Part of a small language model's weights.
Architecture: RMSNorm before each block, untied embeddings.
MLP neurons of a small language model. Each row is named by its layer, matrix (gate and up: input weights; down: output weights) and neuron, and shows model dimensions 32-159. Each number is 128 + 32 x the weight over its row's rms, rounded and kept within 0 to 255. Numbers have three digits each. A neuron's up and down rows have the sign that makes its largest values positive.
After each neuron's rows, "fires before" lists the tokens most often just after its 100 highest values on Wikipedia text that the model never trained on; "fires after" lists the tokens most often just before its 100 highest values on Wikipedia text that the model never trained on.

L9.gate560:146132185121139132104090162143135163176143110068203134127175122108122124197097126101101134138179155087133161153162184096160133069131110092146125169102138115071151126131078139144104141180089149081045133156142123117148169123086185147115101105115139171119190174109109095077078067091165077149095094142156083131148090099187177079095116099145105168085114120152149122119079156164128144130087
L9.up560:160124153140156110148121148114071164188129170071190132114122056124125139154087112161116149121145099086118200155197185143110109084053110110120161158087126122124175105188076141139129097148106120104136119188028153122115126073109135134127129105103131151095132143106104107106067127133144088126100142102118084113085141112119102117141122123173158141114151091108145136143115132212158146108127
L9.down560:090139208114146172134122168138112144128131104092146093098103061149135152154087086111159139114168117141103140079107161152110151162077144109112158113121149137115143085046107141178089061144112114164122098161164165106101091078145117152176124183096140086142107127178096046073098132121105152072158135163182111113105108080099155148071109114111089115171064095154128081131125093107074116083107
fires before: "9"
fires after: " ", " ("

L6.gate447:148141171128138096117166114082138121100137102127152070111195104116080099111151144082116111097146096153121068130123094130143148170134101104105114090150112157210111109102078129178097137104194171103121151102110160163108119182097063139098109128096111151078155094111092144131173095106093166152113162079137138071188159092088102166143124135113107130116113090120114078156098131174101119144176
L6.up447:160182159148132050132180089094106149072148153153144101097162058080097094066186148121113132132117168082114084164133118099154136118134126066121107104137135115189090130099128095166079143067192170140129163084096147124114134162083071169072085124146108136116143100106124151126156100129064216141127144094120180109141135101117130157161166111067111149174105122142109108157094173173091064143155
L6.down447:157127170136127076105083173156123146094158078115121143121059180121143114123179125172163132169117133056141157156091118107195092117151124109128157131144150139126140130120130152135106115115116137169239122099127118120151151109128115144089093049148137171129123102148130106128119088139064138139181141146151123130095084100124119137129172121118179124159122118157153172132153144141130087097124
fires before: " ", " |", ";", " ("
fires after: " ", ";", " |", "0", "1"

L4.gate266:107116156120088065070128163087108093158146117131140076216128148104109137126173162093092157108175126086078182197097149083126140144130150111142116159151143159176151119084060121165111131126138154121172113153111142132133165138103141227140092093160142117157120148214100142141073086106148138112188123123081165048119144176133093189118144119105143148124157158118116152092102147158125163099147
L4.up266:139164160095072076147101185147111115188168176090090088201169129085116160097164183109136126113125087113080129162097112127100098162113120130098078139111158119141179167128086087139140077125125168109074162163122108125173151134147105169086094118132143109144124172173076108158120105091074188158185080122118162098098133097183154156142149154119065122138123139079095135080085136163134141092156
L4.down266:181160137151104099159127170138104114177157191143122119112171163115099111074143140142144124179098126135141117159106111152073134134098143164105044115174094128111174148134168138153147102163075126123061157121129135157145149115159101133125162160091188102124182149131058135166082194118109181153212143112180158128097085070153118149145153111150126101215119144089139083128136108142148119145126
fires before: "|", "\n"
fires after: " |", "."

L9.gate379:109141195130127136130106170211157101134163153125081150081195145105161131142135134152097072160174115111104167148116178097126125046139154089124081105125155100132134081138080167137064127188032181123102096098126135129107146117170129117144132147078110128129167128114156166091107062109137104129128118116113116121161108088097175116130121160146049179107127159110115092116083120083091178084096
L9.up379:147153191136145095113155154153117058075077059088123190160119148101155134099090128193118136129134127131118080107145164014153074142150127186139153123098123083113121107162119122049120125154151092074124120126133189103124083129088096127173090098123113187131170181074137124172070132156114144122108152152146115163077147067104137142160102148126120143114139131094129128089138113098200071106141
L9.down379:116210047162068088149103171056181160133121113147189122132190107120117175151116149116070120102076059184133084090144116110117119141122072072100150148108091133192131108145101139147159139156129169145150140115159150105140091104070113135061136154117146077129164126134151146145115149129102135097157157160128082121083143111087111081088154095154083124167151187095105084147114130113092151095075
fires before: "0", "2", "1", "3", "8"
fires after: "–", "0", "-"

L6.gate558:161089157127090130148143171184127087107104133138187168138086123125116091167080170125186118155055179103140136191048148131107129108126150039129110107169130151147136128179147073132085161155090122096136169088113176170123143128144127101166155103104160082144139103155154101133133126125163078150102087093122105089088117127108169167139128101175164137103140118125136086154108099095117191112089
L6.up558:104179111100073064159142151118173126146103112109093152124088103183102130179118128127145119145127130135135127135126140125096126125171084141176106172060084199087139175120125140119101103161129169208146094132154091114115128127069144144121132122110151142092166152199140137155116110137084095213095125120146158105121082123101184084116123149086165118144148173120152098102074110059117171062130
L6.down558:104151108133109155120098124101186166094159129152062085134133108087111149115177144135116175132148092172092125016150120144125106135123160181099127107133128076110129113102116170143103143142142112139087092087115114093156125124133147168088099170165159134123120131065102163119139137165098159051158181143115110135200150147093098124069131130108100114130142111142081140136128110198108075131155
fires before: "2", "0", "1", ",", "."
fires after: "0", "2", "6", "9", "5", "4"

L6.gate243:140147157138153098108107144119101094127152134098101063093128137081123096112155131112086138082123106107091140219099098081117164114107143167141095111136144161156135121138133113178130123144131144110090108130119159141092136100077148130154048123133109129161125099111138169178149124106080112112126118122152187102143094083111131223190148154139054132117190095071125185130113121135171124107127
L6.up243:129165120124132088091096149115121097095192135107104064121149160069077088110170148110124160171068184142069154210109099114118114164117150107166071121131150133148153146152129087130140113193085137111102110127067152106142123102104135118120106099137125138174156121101090179150161119104094166117155057102142220107144135047177160188166132137144068089148173152117103166101096148118109119101094
L6.down243:112150112152087075109153157110152136106148151130175145147159138115075106117139132103181152192138131191103135117095142078125123165098126066158122129134125029157150123156126062067123100180046121126098132116083139104182120123151151118140200105122187102159145122175054148131179148074124169161184103131121119145097115137148153144147089161115141130191115177150144089107119100128130161101124
fires before: "\n", "-"
fires after: ".", ")."

L4.gate30:125168148131147104134147163101125107069140192134101109115156144140135093147161105127086172151117150058099138107114143091127156180078096171105066158141164133111125107137120142102118132147105133108156170138083117119096125145142084124162127123159108131205193133167036158097190141110093110089084119105124139134132121129137169207146066124168147087138210192130149185115131086093138072134111
L4.up30:151077144144120107124143153042088148119069161166103101127178128158155127133149128059086156129105064136116064127147144069180100109063119202031133132113138161165185119111084119144098172113131137084156143149061167042154130128076100138098102149096143121120080099170064085108163102119101194112115104116162145094130127153069136125171097144091137106150140100117143143114132113126149059118143
L4.down30:145144119114213128135131142128113125031148206134133114110148144125094116142151127138159112177186168072116183133114168113104141119142110173141009134112140149104133097187134132113119110151059136134156097130125138107108131162142110121147142111166120123157200151153081122135149172123115054102141154124100126120091102136157162167105135109172139105220198220127126162142139115063142137137130
fires before: "|", "\n", "-"
fires after: " |", ".", ")"

L4.gate440:087091108133157133110142141143176129083173153118114135177115146126108128123158076136127125172118021122121130081142084138079117142108136147114191093104125183160160113137098096168160114126099173157103122115109149095132141186162180160117128157121180131134156142119105156126117108142099064137157171108105132142167098132147076138093139118215143170092167117140076189090096123154104103086132
L4.up440:081137127044103149100127131120185094182137136105165129136175088123134079083132177157071116114176094136086127127168039154179090160198095099128094117151184152171140131142125076125127105094126171120131114131091176050162115080121119137146084103080094185136104103099146169124154170089157168097199064116165190120159106167125175211122147182128079107133087153090054152142129159146134123072132
L4.down440:111154127126099101139089112069128115238113128143146097093160105117161110062134171170101135161119137124089162113146029095143084127204102083080084161128145128116144061143152088085157080067103176088158103099138136108146111077118099196143084095130138128184101106101112155073141152141150128105168082145130158121111098171108168152188140161128085134094125159100056126121160146142170082122147
fires before: "\n", "=="
fires after: ".", "\n", ".\"", "\"."

L9.gate563:126151133147168162081137140046151124134139196118128153151170162117069102102174141110182084166127134072136113115064100122048108087106190114164123131106144105144114089152143090138147113131126191137143131124081126112191097184118155127161074095171104188130223078104065138152133116120161156116124123115153112108132160120112165173135129151152080086132192195142085144168124149049070170108147
L9.up563:168139121155096117155149147090117180076133125120197108117139210120121154153144144117144097127185140164083149168111109103107104174131098171147065156125128079148088154170138106087108084162102173073153137149132133083114119143093134114176168146118185152167166123143095142143156127100081091122157148095165110086155144146088146157136117126099152076122116147132114097127117113134176108158113
L9.down563:093158129155182126150175126167121125102132200138146068087125143122095106183082152116141145150104154088090123161101124096087125089088176118172052122077101128146092089107165123141113094154110156147138181169068129102111099167137125104107131085157171117138142115115071100105093165152123119110136090147127176090100106125163160183130120127125137063255177139103130121100139176105147136165102
fires before: "\n", "|", "-"
fires after: ".", " |", ".\""

L4.gate345:160069143143106122139114099179179156095143129116160161104090100175140133083156165104154093112100063085079098119160187083139169147111113108145129108133099111104174118102167144163109098147163127097164138130120143134145107159139108105146117100088110135155052126152116115127158088154155106162154155112162112161160084129114055159100066145125119133113141052087055132165154125127128115131129
L4.up345:139139117116131164168154046163113146079101127164138127095098086147145168115095167109101101149119180163109104111089134093143120164160127126177127143144171120163141180148198108143112098154143138112128161118117139139164101172173105120111136095103124109152065168103141073165154169187109153162161166104116177172150081128130078120175081139092141119198112109138146144153169089085127082126197
L4.down345:105192132139114139097127144079079089134175116163111066156176164087113143180103100143106137159191201217185126134081054162087096136121164151093120131143159149146089143134091106085129137146128135136139139106094112120097145102167149162109145129146152109116202109117169103158129181115113154086105135132129151085089113125135146088150172115103151127125137170162185150075122116121146148142128
fires before: "1", "2", "0", " |", ";"
fires after: "2", "3", "1"

L5.gate479:133141140136165139134183068146134134108172104233117144141172157098135080131145148107158185126177196094030149151125155109131131100096132165143085153162150124175131136200114118127118136150090136102142102139108205060101128170193100120157158114136115175169126077120037125094126157156129113158117075154091197139150165172106136171125146111093119082117129164137141141139145171074146133116123
L5.up479:116101129174128150126149117094121129121112109204122086166184169113138119127115093090080151146144087103111122127142155119130151118143126169111108115152129131124107102169112091151181210156113181117132107147150134080091077080180100176183097099113168104161094154147112137133094123067125122079148117134124115126180047138042178120160151136144110097069111159132111098119115151113197161153150
L5.down479:114163116136197123134134124114125149080139149203129118130171128103111110079148142108193129123196182088097139125120094080123129117110139152135005129125103140161136095175103117128115134170089086129150094130105172071110120161164127111139146126135136172146133083102065142119104144152126100179136112103131183118150137139164115168146177114128150139227144180108081137125132168092146171146123
fires before: "\n", "-", "|"
fires after: ".", ")", " |"

L9.gate146:201081138132123152114093153071092112094080159086114155087116130165141089141137132163214089111085109077123158116105153073116108133097158118116159165159124117180105087164070121107148113111091065050100111110150089111103147121102124101179089143147092151146173136088128153180110138155126142077114197136109115038126158104097177178107135134137140114159145147120105191092096114076099172117092
L9.up146:119133110155100097081110151062085147155102101062087127078051118090092121107101096114135144142136143137128157114151066114105084208119172107121096143154080131134078138116112135119159126172080061152107075172155133131095125063097175150126146127156155201078125097110101095111102123164170088101174093109114115130129132158128078111078079133188161129099097116085119177117092061117124105067095
L9.down146:094159189109128119117130127139124165094101182107127052106111144093112082156119128093127089087147097102099152174098166076154132134092131077139083189083124113105168139125145192165112065139169079137151144136120199169165104123098152120160137189074104110162119180140133105126183089155095147114145146108144147109147055109135158131086092093094187097096106115088185164060121171122136073187154
fires before: "\n"
fires after: ".", ","

L4.gate213:160137126108160163128144195127131110113090173052196102124117083144083162093152124130160111152109086170125089095119088116171151128093154073155088106112156203107104137108140104121139107111128172128146124120140110120108192100107148161216099098106138111161115142151076157125075122116119133139137116140089133150127110197180112131108092079168114174150129146097155143146136097170103126102132
L4.up213:136150115169124133100183078124161155096181099157109125166140190162175127128149101084154161108205116084166098198189123135054148170122135128100136081156090134094206117114157177130151178102094144174109092073108162119141138073165119096154164131120118153161084122206138177133164115164118158133121167170157211107182112148092079122125108187080164118116132093116079173139147088159138169088117
L4.down213:165186120112159149154197176148146114142133163048234127129158169137075159135149098118128128160160074136115123114158111107147158142084135093159083135108135195123073118129145138100118115138119136116134124082114092137108150107180096156191082105140092110131130099192101179139129104154132175102094090165136144138138099191171157100107112080159120170185105124116153181171126077181095139099134
fires before: "\n"
fires after: ".", ")."

L5.gate37:197094132131129157125113134125131098124141181107143144144124147114113105110176079132161107093152098129161151100123155131138158126042090120109199110123149160134139136083088145083115160095115115128067116072091171166112130169165109108171127160183102129110138154044087107094144085125140142166115138108182135153111091171082086159071088117087098153130135121121115194088122079183121144125098
L5.up37:114100149169123120120109157114151088088181177111129120151121154141094124123098122139163113085106170082134145130096139156105151145086084144151166078109171129079151122116161132053125144121075061119102091067150209149153123118091166090191175179143092171077123150084149145135112151176161091170180163136159165151105137186090143093107124116078126158151128130170106109103133104180122178121091
L5.down37:082182140172149056131121168106121124125132154164130147127131169119070170175130156144092124102099173093143086155096128142058122120150112162117116124069152137103177119163151123135149104147070118072136157129155139114153172077057175152159102137099098143138123124202186138181139141119104162112149093144097092161131180113100135111102153143127165114190154101138091112196108145157140117126115
fires before: "\n"
fires after: ".", ")."

L8.gate155:128094147139137118120106160118160174185176143071149079119104183121105120124103100129082133109087100089094104109150120112156157107143152076142111149156098166210130119115128098181098142136137187093119123070166119113148138214154064097192145108119119161122140124136099132108162150078148151137146078081125120101174089087062116130109118112128128189075111180101118136140070128186131126164084
L8.up155:104135079081177105069104178082146159083184135103108079133117133106081112105176115136098101187153133115140119090106179153131110146165109108129095151118100163140129092155105139112111112139112113177152099071177077120136118179169115156135093156112136158072118103116173175101170145188111127118094142157144088146142147174117109202083107133194172173137130143112143118172136097180119116137153
L8.down155:085195099092185167150128111133142137120206155159075137096137145126138081096150113140130151209111148242154098168131132161103158108170125132081136113181171199131093124142156163084063181112151112157157124092100076089121104180122136133117101172123130087156121089111098146106161127150108162105096111093143113138142076115159185121162170131103152141160092117134208106147134102150064092079088
fires before: "1", "2", "3", "9", "5", "8"
fires after: " ", " June", " September", " August", " October", " November"

L9.gate179:120135117120138105077081133161122126131134114147152132154120145080141136188114132120093114188079171082155148211115099077137078106123112111213119119144100135079087096108091161137073123152143182118134159126125144109157186093181122145164126100109142109118188205172084138140118084077164121149144123190123116224175134099149124115169154149148194134104114136169132111127097158127110113134158
L9.up179:123136130137172162093105144115098118207070133164152207099101156207142202103156096132075107091146123046169134115169133067155138111090141134134109175167096135095157081148122151143088142155090155117174104148077178127115164097054103118113093108103165143116156102102156120083115109140101119124131095098112148138138149114143165082115141151143102076102084131154068166159138130100120143136087
L9.down179:093152084087064148114147163138120132115137134162185100115117115053126167164074144145129151095146113125124109157112110099112105126181123117125162077192131126139145125124111091157120043150119117098127110093140131206126114083129113214163223165121119106123138158135143115131127104132140160181117168128157133136084093119125149095151161059146083083205150128131078078111107113138146157111124
fires before: "9", "1", "0", "2", "8"
fires after: " ", ",", " March"

L8.gate506:170131130193195097174129136180177104105122125138156136149111099119106078129156145170182110161177129135114137138112140098135129114162167075057165082120133137083164036118190128154159136104133137120141150102127128174132139166181094091131067126124139135103091129129115092097071124144089162146169232138082182117115054098061108137157137151130115197130144143143128133144142154153187128098151
L8.up506:140137070121169118160128145148145139099122162122099160113203100136156107099130122181097107104148120089082117158133145077142107116148045107097154109123133098165104139104156158173146122142127090106115094157146219164106105146183110134110153154139116136102109107151080150096143104159100138164134153075110119155188065101164171077168061064129101132134123122146103162152070150121159188131136
L8.down506:109107150086119133128132109135135109096124058089170144146092198109118201081142162141162166189111121149124103101143110136110111124191132164159091169053158130114157159145122100168131127059115135155114075135176104183191153044128136129148166176081071156123112132151119169095142152093157057209090120103135094144168138141122129063083130119185145179193174168108137190142064163101129155152091
fires before: "\n", "-", "|", " ", " –"
fires after: " |", ")", "'", "%", "to"

L5.gate471:107105114130142123125088145145135151112167131122169195138091120129130134147087092135128087120170077114160127136163161113126126097105143181149189111095148123129082100159081137108134142142102128132115117171210135188151156121052134111133136127135127090156096163118161174152154095181179162152130163119123147141124113081119111173144122182151150123094162125175145141088138082126148151130100
L5.up471:123112117111191123133140166097166132081119150093156146115090138130079131101194155100097136127158143136152111218148104125129177159153148118168090170144180139171164149150158121143131122109130140146097107129113143147143115112099115146158079086058163119127060113142095184093106156099104132128189106152121126050135166186210083151140082090122085102103137158096142171113129160169115150131068
L5.down471:157084159148117170155132105126156159101104173118119130110099117180126147123152074138152129125157143123094145146136152131152145129174165089152138199118127087139114102151129098081156136097139157117109138120116084153120077089164150107171082125143122101089075085094098156081148124106180141107205106142115115110063133150202181127173158114177080086086093172106178172132150163107126166116049
fires before: "\n", "-"
fires after: ".", "\n", ")."

L4.gate84:116110146144176104088127103111129129143161141106085195107104100104129158112124152141157072100147125131143143211175185094118124092026134124114189110135086135042167112134099086161123137125075122169138093164146152151093129155109163121164118093118181080200125123112131114105082092101166113080105185103157098137091160154093135101137091138197120107077113111137094122152135013119161192134092
L4.up84:137137122132132115098135122120152142053203153136117101130086116088144097086112170166153087093123172102184109130098074108113144111119145091111124141106129146121155145094142120157160134162080158123175111126139111133143117155136154090154167022093141094182098139100104129096091141097128136096115132144178140100140219146135143115090074133173132102152075137129093090104214066102085154173110
L4.down84:133166127086086134107112132133163165042161105137144080137098123137119090098091120169119145131131156160159088055048041153106116147203147110126107186173114100201117113144165130130146146166149153137127141077149108115186124127198117099122161057090110175113101158107138156118131182141116149131137105132151123123178172113194125136109121098113127102172086141129109159090203138122078093142149
fires before: "2", "1", "0"
fires after: "2"

L9.gate510:101087097121091107106108115148151127123104163135131097122148125108110152154093120161075110135154116115101126124148180096124159076109135079065117144153166104145134060140112132110139110174071128096119179088126166147076090165136057091145147090101094126180118110126154135124140104124145086132128047075111075105116100056138164106118208141134089103122136169142121124061186120120138143143104
L9.up510:132135148103116162088189134122101103162113067171117116166120165184088109139129082099154108113168085153189123099123107106071128099187149166086116125155130149077107124150119093087167141086104041138159072207088181039138119149183087177136147148195129157128150105131126159081106126151152096185126163142166091104145140118132128088068115111099137136151120085117090085106107091149109130056090
L9.down510:075099161078144179141119100151217120106108175158125148100143140139072182145127168153115167105090131165130196147155178128138136142139145170078146162153149104160078109101133163089090126139130110173162132120178175149149138138188096108123133121163191118095098093192150096121131090130113132172145162082167104123079175166099136146118155128121138101106165121167171075117081158138108156080076
fires before: "8", "9", "4", "1", "0", "6"
fires after: "–", "0", "."

L8.gate56:136126141134167076087148176093134175131150114166195076112132129078143104178175129126133094107164157124092164190104078126116137134066191147142105065101116196093134092117144151136176087223065141128138143148114211102114098186093132117104154130154139179160160134133070139128142189101099154101141090140104165086191092102127083157168138152117075097110131101062123125113155115107145085137135
L8.up56:124086130118100085087111163092115155130082156119161123125186179100171129089160164133107114119124148111116123144168135077112144140106115169107090164160143110148129074127122095151119123098109098134143161116076162115158075156140149153143099100063161148130126101145057122145061139130183155112182079140105162063090008121128145146137155103165181132180152157118093137135070160111134123151100
L8.down56:121149146102174077098162128117107145096168161154203112130167140147102064157121078108127144135151152076130146155120089112089146057100176160162059127108135176088141138119125114106148096180091155127165123134121162133108165103085100072086175132173144159166164166142046142114136175116102130091121145115106106067158164115101128151118123153119117099231153143109090112129150157070092104140127
fires before: "\n", "-"
fires after: ".", ")"

L6.gate133:144133138130147119074124157147175062110149103145148177119128124096108128173154115073138186123142121086163179154140156062102109114105149097176163162145161112160154132136075173148155149111120130153091134147133083150172060082114135151150185152113144104164172104139105149185118083062132154113164125154079176088195065103095173170142166148149117149120169112119174118084112139134112135067061
L6.up133:127146096125163126110142136175112104087183140123161102119133117102112114171122124092161208133115164100080148161097097090126121156118151064173116147116128135091124149131094154120162115129092093110110123130095165087116044127213133148123179149103170179143147107133128186156110135088110126119199132121110213122150139054108166137148145166121122140140165169164161174070146124154088123119051
L6.down133:132142082119121150147152113131081116121136099134152034175161093149152126104108149113117136137161129116068126126059070132109131126148107144112084103107100140137083145121148082126156068177131127124145135109077191045118146145206107110175151080088157134121086145088167148102165125143139121184124138124124126112084195126137115094151192113051175147236107143169104177108141095177142108196102
fires before: "\n"
fires after: ".", "==", " ==="

L9.gate440:182113130128123110115137139061117155129161122122145103209167140097129134157119147186091153163124077082125138123138122141128120145086123132113146159179100098135151147168060135102131101165082126050095118131104134172173094136160181131152137129099095135094147086150095098120064092144205189153107144091159049145132104103155146215125189122121137175074075081121120107167154130195115122189117
L9.up440:049132175124124182100061136184114146136051127147139185098151119118083144136086091138108157175125131148081148134135173055103116093166137076074096112091184123108151070095123078103123110082101132124113105129081197158146152150126081079117132078116079141100082137151130135114112065085132092134138121111124086129156148134129166161142086060139034162148134085122127105124071128145123121115136
L9.down440:116149146157074121071152154179143078126076095133164136116128144101164162154079073133116096130119093171166134070101129108135137065105145142137128168077105136124118101084160182138079077096120184129104112109151145102096079120099163109076196167122174089109063131119101108108123127166180145091168140105163137098071135159103186121131142094145081172148142111143147118091148105140074168055132
fires before: "9", "8", "7"
fires after: " ", "–", " (", "-"

L5.gate218:154095151125186068098116133119132109129151100085162171170082094077111087091117131172109076097119138103096146144127206073158078076098110105154160089121130144075163112180100116103127108118117101122116094120149138102091123131135156158130088126152165108069128133188125127107090086168179102148144118097143139167136093162075084138117058178166093156108156112129094108166119068133188146120115
L5.up218:176100173131136081140140109132152092139166144110107135148165107066123115178050159146140103115110139118119106116121139084110049065133080050194159041105082167091122128169125121076148087099067102135111095164138187126130099117148130142144122197107136114140135192141117181135068076146152113136154166116094117117158145128074115141147064118153119151108179141142068123161115107090158135116136
L5.down218:118142152107153088132077117148137146131136122162082097146167085142155083157066098115125150135096135167207098154106106096158105097121080085125123115100111160153146106134115139122131064145125130063146121139128194129116068127092020057132127197079109102137093111171134146214137135101128111087227154132117130153111194127105094099082139187154151091159095158166112135150171116078133082110163
fires before: "1", "0", "2"
fires after: "2"

L5.gate494:110146148114148093069083157161134088195144161142114119146141123146145090107193102118098142117197047077116163129119183088132105061178158153173138128142127174147135119098114086174149084113157144122082121133071057124150116137049119135134070113119179153133132147209110134102089116138143090142139110138117127116160091173087128143136128147160121112125122148053145176096147127153138128143093
L5.up494:245160149170095128144109143075135137123099104117079110118085066081139136156099094142157122123135154152147089146064143111105158135196083102065104145103141135095155108188119103170146121140138117103138125094142128145171139156134087131172104126071174115096159135176173146120074119140093128125200164119105141116109187137116043114169136085143124147158135102092187118195176084152153139086193
L5.down494:201140170193112132155098123090127119083110092063091113135031132110161141143099112182120108096105133178152085175090103112087162137132108131109112132143122131155101134171141144202200122141117130169132076054108137164087166124154117138161076111083178139172147169133121145138147104131085100115157158144119124100041125112176079097153119114154105155129162098118166047203140115174147142089135
fires before: "1", "0", "2", "9"
fires after: "2", "1"

L4.gate26:147128145133135145081044113111117121131137192088113107164148159121109125062130110147100083176147084131115080111144136159151136143146179124159176127149095202117149096098078150105109132185099077088112135138082168082114132092145129176164141135132099140171113134177114159078148105130090096192147101090090082115158070134102117140160115149141181125090127167134099109082107084067115152087186
L4.up26:128134139133128106063120203109170138103146137149151127118124128174149107152100147078123143086169150173104093123137136137090181140138110150121146095148119106213160083102153115135101167090095148193154125119119140134108104126055161076151089099096146186103098082135137171170156099155076152065199122061199120074115142133179101100124117173080118187158134061145145151125158157141173151094130
L4.down26:109068155133113153139143166150155127080157160112146081101123199139112112126147146168116138101138086110112115113150144098087186169116128108088138102090155126093147142104161132117130147095095111109107079070133115161068163109146147149140128065135141156077106084128129122063177130179103136133080096136125076169082102158198132131118129066123175167215136188125127149097090105141108116122099
fires before: "\n"
fires after: "."

L5.gate89:133168155121177097138068129133122074146128121070223170108120140059059119121147147100147166109115084121135092137104185132172086106131151057089120091119139138122162037130133114104162125094106106116149155121174077147106108136147074099147076123123098046137138206157096082115129126168119118135083145135144136127173127103102115132168038152180129107120141111170167141145133145095126140124131
L5.up89:130146083148092061117167130127120151113159138080096148113202129144138148131123096105123151133167074107142113096200104131100135083075125169068166126118163113138116131141140105098195089103126089116057116124133090092129133089115138114123137118195097110114120118189106082091133032080091152089108161101150143148138043093114132113109135100164134133108148115150126169107143153123126158097119
L5.down89:186128137091110091107116129127108129124126128131134196082105160090084101214130141133165142143105135106097105072118116131090123097115120073155139115092126077088164051132138081088134085107049141119126100106121073168103149129126131104148129178155122159071116162143135109068124119130111133088080166134115081169110119162144095151146058150157132096222128120165165100087164165036126095141093
fires before: "-", "\n"
fires after: "."

L8.gate529:187157136098102144082149096157162156132134170131158146154078123082115114206080148156072206134108126126092124143112134122142159152102100082099156134152138144074143125154104123097107097139102109102126124134147191138120150192124079157100131114112169103095144170216165125074134073131150094132089122077093117178131128103055122140125094198152187112124183100168084140117168093137163144115119
L8.up529:154183114104148183035114147115128151149156106069166187143051104144118149152104084150122126076096086147116126101142158151126119133078102122167161100117129115076162146178120151091126076171118101081138117159112163130124188156104084141082155107172161136133152161125101117096135100116139043147099098104117145133147170101120139134128068177181076077109139069134111100120114126109124163093109
L8.down529:143130086100119106164163158135206155122156116149176097113111076092143116154134197151149123199131118143191148150134122131153110108108199103097126082094117066162108141151117084127108109142108153063082142095126177141173136097179116118123156194140124140178121115159128112161113142161169124178202185132137159166131163160181119081112108170113105106106149131196083095105112148100094101071142
fires before: "0", "9", ".", "1"
fires after: "–", "2", " ", " ("

L9.gate16:140152146130108168141094096171157121170100147172157115122155144134040148189121136129156114127113102156089106124139096077126127150118058093126079170166138104078139101080124144124106144119140133143129136085085200086067149133124136135102137103064162129111136200155108142089157120079145083107118100106101085144128099103136097113156100138189065141151135116093097130120068190144100117165096
L9.up16:117111103129048111115060143138070124155150103090147121148192070137105129169120165136098114148143090159109153164166149106173163170146089125097094117176105060135187109115119152109107102146134128093117104134087140165179141128106138093139127111113159132143166151098169180091074127118183087157147094120117106140147150081104127119125101198119113124101118105143091096196117096109114079142080
L9.down16:095108136141073144128160075118126093133089117111146133136086106181138174144119121165110139099157087159165147151115171153165179139143117206119188174152126118132111121118122114115129159113145101179122037075115188118072120121113157180088165122070115085119131134109136183142178109173130154138131152183139123149157157131112137102060156159120063146155125137157120077141094097180166152152141
fires before: "0"
fires after: " ", " ("